From a checkpoint of a small transformer trained on Wikipedia: a variant of Muon for these matrices.
MLP neurons of a small language model. Each row is named by its layer, matrix (down: output weights) and neuron, and shows model dimensions 512-575. Each number is 128 + 24 x the weight over its row's rms, rounded and kept within 0 to 255.
Before each neuron's rows, "raises" lists the tokens whose logits its output raises most directly, leaving later layers aside.

raises: " August", " September", " October", " November", " May"
L7.down199 [129 156 123 141 118 139 122 131 116 161  82 100 138 169 127 110  98 125 106 149 114 106  34  98 104  81  99 114 140  79 123 183 167 126 161 109 146 100 158 155 136 132 129 157  88 138   0 154 168  88  97 101 129 108 145 127 115 130  74 180 106 122 140 107]

raises: " only", " of", " sole", " Pole", " biggest"
L9.down1233 [117 142 145 116 133 137 143  94 126 128 139  90 150 164 154 106 114 136 169 141 140 106 111 121 143 149 129 114 117 111 149 136 162 149 121 156 142 124 129 152 123 163 170 167 100 140 152 110 155 126 110 125 134 120 175 125 116 122 101 146 141 147 139 136]

raises: " Japan", "ui", "ō", "uchi", " Japanese"
L6.down344 [118 144 128 144 139 124 141 117  89 101 128 142 129 133  94  92 149 144 138 115 109 138 125 157 113 129 130  87 141 129 148 130 107 156 146 152 111 149 135 119 105 112  93 143 168 130 134 105 225 140  98 149 126 109 181 106 144  91 169 162 105 176 116 133]

raises: "bro", "be", "m", "cl", "ka"
L9.down678 [145 136 120 116  96 158 116 126 152  97 138 173 129 164 158 121 121 134  89 111 122  98 159 170  90 138 133 143 155 127 139 144 140 120 127 190 151 105 105 128 141  90 137 111 176  84 109 144 126 168 147 126 119 186 155 166 123 145 141 101 123 135 146 115]

raises: "ال", "ا", " Abu", "ي", "lah"
L9.down366 [121 136 152 129 123 155 129 115 161  84 142 118 106 118 107 117 146 134 139 105 120 173 118 162 169 112 143  68 132 102  96 175 115 121  53 153 129 119 126 166 112 102  72 104 102 110 120 118 109 132 105 172  99 143 147 143  98 109 139 148 117 116 127 147]

raises: "ies", "ives", "res", "ery", "mi"
L8.down415 [176 176 127 123 130  92 101  68 146 100 165 123 160 125 100 161  77 168 154 130 137 145 138 144  98 150 151 156 153  88  83 175 131 135 124  82  96 116 163 155 141  80 117  70 126 131 133 145  67 103 133 125 138 136 135 158 207 132 186  96 161 100  83  79]

raises: "ary", "ions", "ification", "ac", "aries"
L8.down740 [ 94 125 137 120  86  73 121 117 177 148 165 121 122 134 146 124 122 135 110 170 111 138 186 158 110 136 136 158  85 120 142 115  82 130 132  65 101 122 115 138 134 141 161 109 134 132 115 103 153  93 161 107  84 164 172 130  97 119 124  81 118 135 112  84]

raises: "han", "h", "ha", "hn", "hi"
L8.down282 [122 178 129 116  91 143 101 138 126 141 115 110 130 167 134 130 127 152 156 101 112 156 111 158 143 152 122 129 136 119  80 165 115 135  85 159 153 141 126 108 116 105 134 115 120 111 146 126 131  95 119 152 128 164 194 126 144 135 131 113 132 135 122 143]

raises: "ible", "ational", "ants", "ative", "ator"
L8.down454 [143 137  89 124 106 142 115 129 139 142  92 150  90 106 131 148 133 133 162 127 148  93 110 126 129 172 151 126  81 141 107 104 166 100 149 117 119 107 117  38 129 125 123 129 136 126 113 103 124  92 112  97 119 168 153 130 151 136 113 134 129 133 138 114]

raises: " Secretary", " secretary", " governor", " Assistant", " minister"
L7.down735 [102  62 119 137 108  80 108 126 150 110 189 166 105 122 118 123 147 154 131 116 153  84 123  85 106 140 115 116 140 198 131 101 161 129 104 188  97 121 114 138 128 113 144 129 129 140 151 136 123 123  94 140 113 111 132 155 132 128 140 130 184 115 137 101]

raises: "ingly", " him", "ment", "ments", " them"
L6.down155 [112 104 122 106 139 108 157 115 134 105 127 138 168 114 147 157 120 136 113 171 163 151 108 161 155 124 103  98 148 139 144  98 140 124 139 103 101 145 143 143 140  93 144 142 152  71 131 114 121 149 113  72 116  98 140 127 186 114 128 107 157 131 156 152]

raises: "au", "urs", "iro", "ke", "ze"
L8.down117 [121 115 100 140 126 164 126 156 148 153 119 112 106 151 101 161  78 121  94 136 105 130 147 145 114  78 168 113 136 141 133 135 146 151 110 119 168 153 125 139 158 158 153  99 168 136  97 112 134 129 168  84 122 124 164 149 109 181 138 119 125 167  86 137]

raises: "ually", "es", "ual", "ional", "age"
L6.down204 [137 113 104 115 127 152 152 140  91 146 113  99 140 108 151 143 115 133 137 114 127 119 120 120 110 141 124  96 161 118 118 123 166 134 145 129 151 192 141  91  91 145 120 132 123 117  93 141 111 149 105 146 135 162 146 124 193 142 139 130 121 149 126 147]

raises: " him", " them", " it", " home", " employees"
L8.down889 [145 115 117 156 138 104 156 135 148 122 148 115 107 139 179 150 151 172 105 113 116  85  78 122 115 102 126 136 111 116 171 117 158 152 144 138 125 131 129 158 154 141 130 113 116 111 157 101 129 159 179 107 114 155 153 110 104 106 144 138 141 125 157 129]

raises: " unable", " she", " they", " there", " he"
L4.down317 [161 154 124 155 123 177 120 166 163 191 166 127 108  97 115 117  90 128 125 112  99 112 108 148 126 134 158 130 132 155 115 127 151 130 113 176 125  98 112 195  93 144 137 147  65 122 118 124 146 112 110  92 130 145 117 118 138 129 112 141 123 127 114  96]

raises: " they", " she", " we", " he", " it"
L7.down49 [125 160 136 144 142 142 179  98 143 166 133 134 138 159 134 142 126 144 171 130 124 109 113 159 134 106 105 107 134 136  98 116  98 147  94 148 145 122 119 126  97 123 145 124 123 124 113 101 137 154 160 159 130 124 138 153 135 133 158 115 147 108 159  69]

raises: "IR", "I", "E", "AS", "IN"
L8.down630 [140 121 151 136 142 102 130 141 135 145 123 111 131 121 145 126 154 126 107 107 148 150 115 120 151 120 173 129 166  88 147  96 100  85 141 139 192 113 149 120 156 122 123 127 102 121 123 129 119 100 121 118 121 183 138 138 129 117 113 123 126 154 198 128]

raises: "ns", "e", "n", "nal", "not"
L8.down42 [130 136 142 118 122 105 153 161 148 111  92 147 157 124 127  92 128  96 115  96 124 143 108 103 141 135 116 167 121 158 158  98 156 121 179 144 121 175 116 116 136 115 130 158 129 141  89 137 124 119 148 126 126 152 114 105 153 160 137 118 112 124 139 132]

raises: "lying", "ress", "osing", "iction", "olar"
L2.down814 [116 100 133 166 116 164 163  83 107 140  98 118 108 127 166 150 136 137 113 131 127 134  94 137 115 159 145 131  95 131 127 155 133 144 131 115  83 109 121 113 166 142  78  89 144 129 112 132 147 160 126 143 129 111 142  73 111  99 112  85 139 122 110 144]

raises: " President", " president", " Chairman", " Governor", " director"
L8.down999 [ 98 123 129 162 124 153 142 114 110  95 159 126 139 131  90 141 136 132 103 121 101  80 116 126 162 132 155 125 140 156 145 112  86 125 115 149 139 128 146 158  80 139 105 157 127 124 138 109 109 159 133 118 163  53 155 174 143 130 125 136  87 159  95 124]

raises: " who", " married", " watch", " whom", " know"
L9.down290 [122 136 136 120 117 141 118 124 116 121 142 135 136 127 113 122 159 165 127 114  94 102  76 107 127 152 130 167 109 134 154 148 114 134  87 155 126 120  90 109 121 132 117 146 126 154 130 148 115 185 142 123 135 107 111 170 114 128 116 163 116 129 128  86]

raises: " August", " May", "erc", " July", " February"
L9.down778 [101 162 113 192 136 127 133 140 162 130 107 130 157 146 132 134 108 138 113 153  98 105 126 147 138 174 130 182 133  71 106 114 197 145 135 163 180 120 112 114 132 136 131 111 115 101 132 125 162 109 145 115 105  76 167 162 181  84 173 139 130 118 124 131]

raises: "ables", "ive", "able", "omet", "ora"
L8.down1203 [102 140 144 149  94 165 158 165 122 172 143 112 155 100 143  74 151  93 151 102 112 145 123  86 102 119 139 123 127 110 126 113 162 101 130 144 172 153 138 104 109 139 126  81 111 145  88 170 165 133 119 139 129 138 168 137 111 133 128 109 141 145 125 149]

raises: " England", " Australia", " United", " France", " Canada"
L8.down114 [117 111 123  98 116 125 124 113 160  79 145 114 127 150 105 111 142  86 140 122 102 145 108 108 101 124 161 127 108 155 127 152 125 151  86 102 123 112 128 123  94 136 105 127 133 114 142 153 120 110 140 125 155 115 115 181 130 124 147 118 171 127 135 160]

raises: "ourt", "ulture", "hern", "enter", "ious"
L4.down832 [119 142 138 164 148 164 138 156 106 135  80 140 135 126 158 158 163 121 160 161 157 109 118 175 104 169  93 156 103 130 109 125 174 141 119 103 172  74 100 121 137 119 131 150 118 132 131 137 103 128 102 178 156 132 123  84 141 121 123 152 152 135 118 185]

raises: "ée", "ian", "ants", "ements", "ative"
L8.down844 [143 147 104 112 113 161 121 110 159 136 139 134 127  98  95 143 132 109 109 123 161 136  92 132  95 139 118  83 109 158 106 101 161 137 105 131 130 143  84 148 138  81 117  73  99 182 138 167 158  90 183 165 127 124 149 148 123 117 150  96 139 174 143 140]

raises: "oli", "ert", "oly", "ols", "ola"
L8.down546 [ 90  78 101 111  94 125 153  97 104 142 143 143 106 115 137 143 129 148 146 130 149  93 158 158 100 129 142 120 117 120 102 116 149  91 139 100 145  95 126 150 154 155 185 131 120 137 131 176 123 116 152 106 146 110 101 168 126 122 116 100 118 163 144 125]

raises: "ered", "erman", "erm", "red", "erg"
L4.down245 [105 140 125 133 101 129 110 112 137 131 152 162 181 125 125 126 130 151  94 134 115 147 117  72 137 122  75 121  62 119 116 110  90  82 108 103 163 162 123 112 122 152  97 106 120 109  86 113 102 110 120  66 130 163 120 138 106 113 124 211 188  96 155 104]

raises: "ps", "ff", "pr", "ral", "rie"
L7.down515 [109 138 130 135 131 107 114 123 107 137 117 119 139 114 155 134 127 121 129 103 155 139 127 106 139 151 118 132 122 148 132 116 181 131 143 114 103 153 126 113 129  66  78 123 122 159 124 126 117 114 174 182 107 161 113 117 151 122 143 152 120 160 121 126]